{"intermediate_size": 1344, "vocab_size": 2048, "norm_eps": 1e-06, "train_tokens": 731300000}
MLP neurons of a small language model. Each row is named by its layer, matrix (up: input weights) and neuron, and shows model dimensions 128-255. Each number is 500 + 25 x the weight over its row's rms, rounded and kept within 0 to 999. Numbers have three digits each.
A block is one neuron, or neurons of one layer that tend to fire together. After each block is what it responds to, as a language model described it from the Wikipedia text at the highest values.

L3.up50:446505574549506479516542525517501488467475466501503487482503501479510469498508498485509474511504477510470510470502511507502486511513497507496491547505489494512515506481481507462459530490510497513520532559497516480490480521502513490492450511518504498461516499539490530462471520567469537480480466549482483522538439506514514529496549526488456531488487530467517532522558504503490475485506
L3.up208:450500515476531482484529560511495518463488504486525447478521507513482479490518465514514476481539459514524501444484521490533531512492474526476495500516455522493462500516480487436438516514514502503470504498538517479505520469502465501475481513456501476572516520536499495502498524516504529507515471519525516576489463500495501506502530504538517525468496487461524488473504521546468494501514
L3.up228:531507490508529479461477503473511497471478462499506495513488489502515466520471483506530495511502486527484512455475535500508498501470515557468465522503454477513514485482466474501483469499490494504482536519518508533515528496504481506532469516483479436503488492568472505493507498540470473449461543469498534513549516494536510507519506489486508532472465526488486513505495497482491494462492
L3.up248:503524512529510460432491520474453484495535528520497459486543502480497483524492477501485496467505496519470485525515483510467534515475522472482538478475521518469507465493544517463437466518463509513513525507533513497537495522518499518502495475515511492561512469473529492530503524469471503493515499471499480486537487516511507509475525496520475495440483522430481487496544500463495506507505
L3.up251:478510495563519494514531481500489512485477505503480521513507490519527497471522446510529483463543490500469512492519506471552496496502492533476495513502534522514512498519512517548472502501466512476454465521501495491546491507526492527460542501547526526505466480483504488507518462507500475484490516456516488540513512535496528536534493539510538531513518511477553508513528498489447445493507
L3.up401:511531497505482524483492492522559470478501464530478452483495477488486476448506494516450461506545488494488518408529485461456444509501472495509480502514495473490539489471509491456475478494475485531493498510525533488474514473488484487513477502517507505481507525574481531530463494487482488502514500524512479476501495538569519481516511506475500506523467495510464512504506482529504507446528
L3.up469:485501529506510483458519548494536517560508543508494501475520509476467484524526545497481487485493517489492504499499492480491520504483482485510474502492524497464490517562469506495495498485473531539489482520533508529492450490510506495479502508518538494561493463498499505491477493502468531420471530485502489543529529483549520509478488522522513513479476444453484504497525503457511443514482
L3.up813:476524551471467498528496521501505549497556439507485496426502517533494483522493514513490530508534451483494483465464502516506474504508482510473497503481465514490497513492537539440483457479497478568470551529512520495523515481492517526542479515534511473501515473508495465496501538529428463477475521491500483533504516500581513512515515514516485470487440445483502456486489490432484498449500
L3.up826:505475484471491468489487536477560493500517521478494493497497477502529521534513510550454501535501520453424510502455494457483496542485491523471477514514519516538485520527492491509502472506503466549468518483497490431533506537493549482513483491561512512493491453519472494496509495454472504523494539492505465519503526531497523488481536504488527501520547514508549481453466492445495502490465
L3.up852:513479464487497491515451503495516485532557492497477478506478507499504473488501458503520503517498504440507514473502486511504511532474486520530503494467483449483568494503478485510470549477507512489517535490471502472487505443526507524500457516506516494474496529554553513529464486504492482489537466519555490485528476456491515508506500501499454495527470499481483458476481500502515494480473
L3.up888:538497499507511511480502565474476469520570554520461490492502522471516510447482488496508508489530503486466488497529489450525502517485528493473509555482505480542498483499485466509459519471533513481485515485510531449459535509526535523501521532414542524509518504490520513513485512491501540468517503503468487489520471486497503487476496511492498475495457455473438477515516499501550536516471
L3.up933:437535499514482497517481521534520521521534510507503500455517502497472486511510496497477485527532509471507471485470512487520487515504508475475535490528491506460508498536511563438451490499488477531479473514519463512523515494495520530519473510518475475490501513486474494534478540501481448484481522500492480512507480469504486512502555496503495467470481536500537526508537514528470499536508
L3.up1104:498513502450562468533523483462445514516497471548510493547448530498513478457500448511522495499530452492470470484473499516512501542495490508479490501515504534520538516520512537499502508493478505523504522523507521520477469483520522508473489527537510540534486502516488502467495551535489512488463537538511519530539500457519523515511491516529504482478452483417530454491514494485463484504491
L3.up1139:490513510548509495503494506508500479477515457535499506519504489494506442492509501516517459521551510545483476489523529477518475509502536529532510504481508515509538476507516494490508434457499471508489478492526541518483484467536490514490483471495445519477499506512519504539523519471493507468475500523513487491508443487496524502479504519504500509515479490455524503483497470446498477505534
L3.up1181:500478485498467516483514491528487485454498490492508482522464471487507476471486500486519488492541444497480466468483509506533457529474506498517514508498477499519557504480501501461467539460489508495539497532516464473514488529492521505491501473515482522541492473513508519522511518533494498475482484581516517544502468468527523493497508518508470452496479480465517505528506492479499478438496
L3.up1200:485468534511467528525514487478470519501502500552486492510525507482493496506484484510539507539491490531494459504500479490511464503522483512525487517459505548541544504509461515520497523491511482494493495548540479508493423513491527498491467490493466538528496459499503512527525490542475511503505479510530498490506493501511506488483509509532491475484516508470490479518538508458496483491517
Description: Mid-word continuation pieces

L2.up800:495533513501491428521479540474478516528497547504535491502479540460560518529491510504535486545556502511460492473487490517522487494492472508467507522470494503526495530523521514460452504541483486489444505536495543449496517472500485498475489496552484472490506471514505505545514561513475500485446477493496470497490471462546500513494485486512523534484475477519526492521484507472480524501528
Description: Numeric value endings

L2.up187:497510467506491537469532511486447468503496495478498499507481507500496480438521458526515493529508450489515460449444520486505446517500551559535514502534441515517466485534533519465474521490462460503478497498499480495495487471525484524502468515490504516489490492525525537507509488509517539491526525539485520531534480467522479506497485518532488469509464517504480495525480511499461513472491
Description: Word-completing suffix pieces

L3.up30:501511471510474485516500506492521528434549466498482474469486499497527477506561457433509459526492510459513543516510506507520481488495485495509541489529463444535498509499511497482483469548491483515424486574482463501540539503485503517497486521531500534537479465535460532516476475522534462476520460516500475477460543540502507469463526526522514524513498498483496513512533492531498485492502
L3.up48:559499517483486472541520514507529500485497509466524506513464522512528482496474475554491508501484495464486508493470482502523483499514468505510500480515476523529504492446511502510504511522478488540483494515519497497527504487525528518478445494496526495507535563503502496461480470462466497506471512499483502476490498501528510476521496503522524444499510505498570487509510565508484522484510
L3.up94:518500497479444476525468546470485521497478468509515512527477498495521497458497473460566485507499492495497476489493465443449474508546463532538476534496462509538481570515490477487518521515500530471460571503493485504486505497515509501476475494459498485534482530495534505503501530549491492499479521491484485511495500521490493482502464499455514493519448486496501516540488495543475494483478
L3.up166:526500482482556496481499516501494509518549491507545505502539542480490523468509548501540521494487474454528499476491502527519450487455535489498549480508477488460501516510543552476497484501531511522482516502519504529520495515516536490503471499494515514490485483509505496519498520526490490470524477504492498492505505461520506527491448498491560479505475520464518540533505489503489516563471
L3.up219:489536543497498503538508493495443541494468510507494536509532517497512469496486470470531480498496501499499458501454523521517462498487570524517518465507476568474502509525516486453470510489515474496497487478507499527516488492511482526495517460515472535503493476581493529514488502492495467512482468527500480471451534492520506522474470516500545486521477492530512516495507504480462479464457
L3.up304:488500478504499477520485529524471496499487523502504518462487469484472452504546530515517483540476473487499467493451519519492470479517475517527484478517479492494540488503522535475533497515471513505483496521499486500511510457515527525441485550490495493515486506544484507546452510538511526495474529488465477497458523462520500512466487535520511481521508481522529500516491497518506516510500
L3.up522:507502494508525491508511539525531496458489496511528489516469525500518472487491497434483527520534514517476496512472488498529497497518474522472476530506504518546528498515500547483547478523441518488484520542498477517501510492515530461497489485475484489498503499491481460497444518509481525468495551531520503486476500486503529526457484497487536500496538449506495513499528502468532519490467
L3.up613:535544485484524471506475513534521511520485520467497500491495464517513469516479520477488491504503479531511483451476538507499523466474466556519499515464461464542522503567521543457487474484457462490486507474494528488558537487519464496528490525491478487547481510542491499498516525500481500501498504520530472536530499520514519493516478515522550520513462487500472498526516512552495512483508
L3.up644:489520487492505519468481571509521480538524520498522540485492467487515478510528478493518491515526472531498455486502511451494527492539497503502540502492492502527492519517525473486536519478479472485528532509475454501497470452532450514485510458534540517465492480504482553484526518484484465480542502492437503490496473443485504516509531525524522549521549463529474519497519524522503467470451
L3.up699:480552508477501446506553514497504496491504468514527483491513508514514462479506496512517516538496475516481483501491530509489492522487524496499502504501513506482511451545483513501496498528452496526491470503520481517514545497504458526478493506475476524539508470490503526477468508467535475521528470496490512536494473483547507493507475522495558481440484533508518533529518525489495511522533
L3.up801:507495514511520470478472514501529528482486527511497496489487495477514471470557509493500454520549484507521509495497532536494460524475473525529513510490568511551502503539475517486493494462468496472504465514536486488506497520533524512486502527490488488483525481514498518546470526505499559516526488499498484531505490516465500524525495516512538468498494489489442496517512505508501529520475
L3.up841:498491507514529477526484495479505509465526534494507502497493498499509537461471497470480530496463494501488504484499460517513430493549501546535474509523498491506513488528541480534494511529469484498507530514474510492512505524491484512491492465529506489459505499525502540512451516516513505500499465506463496520484469483495508489504480505522532461506487525505472461503509494477511518462488
L3.up909:535515521491505515528489486497515459508499489550494479504485529510528527495515523500492473514506550468528468492444503493502455499515490483495509509500497538508479499535510531502472541515493485481556501522486483494536475506501512466468483509495480506533491524511519497571496523507508465445517479517463511517507485479517512479462500502504474465531514483492519519499492517510540507497511
L3.up970:505489519522520456497495522537501527489546538478492466476473485461524477511525481531477506505471473475472450435505499478461468481490502562520528463544517538490475503524567501503467520489474507495495539495473530527513498508518508509488485466486477514550512524550462494492445521534508491486452534504480520506493513497534530505474479530502523496488524495502520503515484464514496470482517
L3.up1078:527506506499498468516500507475459512509448508495510485521487494513528503515504516517477475499504497472530477458496499483467534476482514512543536501510469456518470499501505473489498478504485473459418514500498473521498507506481490526442512499501488474536516521487480534490521512466473493494504497486448501503491506521498517486537483502533544482487489493458452494520491562510501502500502
L3.up1216:517518522491486509525508505524486477526510493488482513490448542495478491491459522476542512497509520483484480466473529503501500525463458506491490489507491491506512528544486500498484499544496519503470501519495484544511490505479522529481452509514545483521519493525521422486504517470499544493534473505520448560520489445510502514545505518534538509512498470510517500516501466525491513522501
Description: Word-final derivational suffixes

L4.up325:504522493502544527496502500547484533462497481538467510494496499464517506489452462509511502498488493509450501500486500495523532525502486511518474489469494526481468496543504511453488501459486502513500494467510484512483438523503524519474446540507501496543494432496470514518518520487433487476496527503553481505492500507527512520475483514504497493458483484457495514485525491472573459489426
L4.up654:502484548521521529489480531522482507467493474520535499528529526466514451518454489463534496526525517521510498498460545492473478509488499497544457502515504533504490528514462432490464536487535526496506512489515477516485523473494528518494468512526533480498521486519495486506520507519449475482468521489497478500532475494478498491545483529474468518484526485512488494483490540458510492502496
L4.up983:528527465471519505471479522528468526498519485450495522511500481492476498510520459498500502494532474518496490505545476491483505493482492495477473476489499515500511486525445487487478457497520515487476550523503473510514464461484517535524489469505499469532496527534464528494487497490475455475496501472493498527479528525473489525471510507532513470502476473536510504482548461471518506480528
L4.up1221:459523479478478541553515521546498529477496475516478514535484547455446527531494503512515514512509484503530497487502540491537521509474488478518491524479473521514491499493503511474469574543526519465488567493518548501476485524508493511479456488508517484520532512522575506519498491499493507485501494545492513519459504473520507508552504520508484498463486523474492450489524536471498498520522
Description: Currency amounts and word fragments

L4.up218:481496486493466503518480521518496488480520495469508513502507511477478494454546495487522469527507470505467507467493498486476468497468462490477513473507469511453463505499524533468457505532514496510470529508478487485498503490501486509551471481529534514494502511503490509532462497518509549494473413515467502517461511535539512494473501500543512496481516528501506488481515502495521500489460
L4.up778:502525460479471499492468485481504470481517495502511492471511487498512504539539511498509490525525498534464503477480474487503497474468475490491492501483471501481515535526486490461466531509471542503465472593544452489555489500511538509543448465512503509488495503520526529546487476511456519467513475510481490508482562536485502504481543479548526508499548494517473488460486521513517483529476
L4.up1031:498520447507491483500503535522504476505572484497502488502485505483507514510517511530507503502485457505487492471460519464454446519486504517508474572536495521503476526512507485493472485511478520520507495490532488527486498481484480485499485504497531514479496502514480517500489528511488522518500560536496512525540504515551502458476511507515512463478513533489487491477459492510468508460483
L4.up1060:529516488514499497499496485493557474426506507475492489501497547493469526505470477486483516474514480472506514521520525463472471505512509536483527504525511531527466519524502505488506450493487477534532469530493536537486490496511479540525530488545480490504486514541489521494486496477501506515492460533481484507470492492508523520459487505545570498486474467537481499518493470509535502472486
Description: Word-completing suffix pieces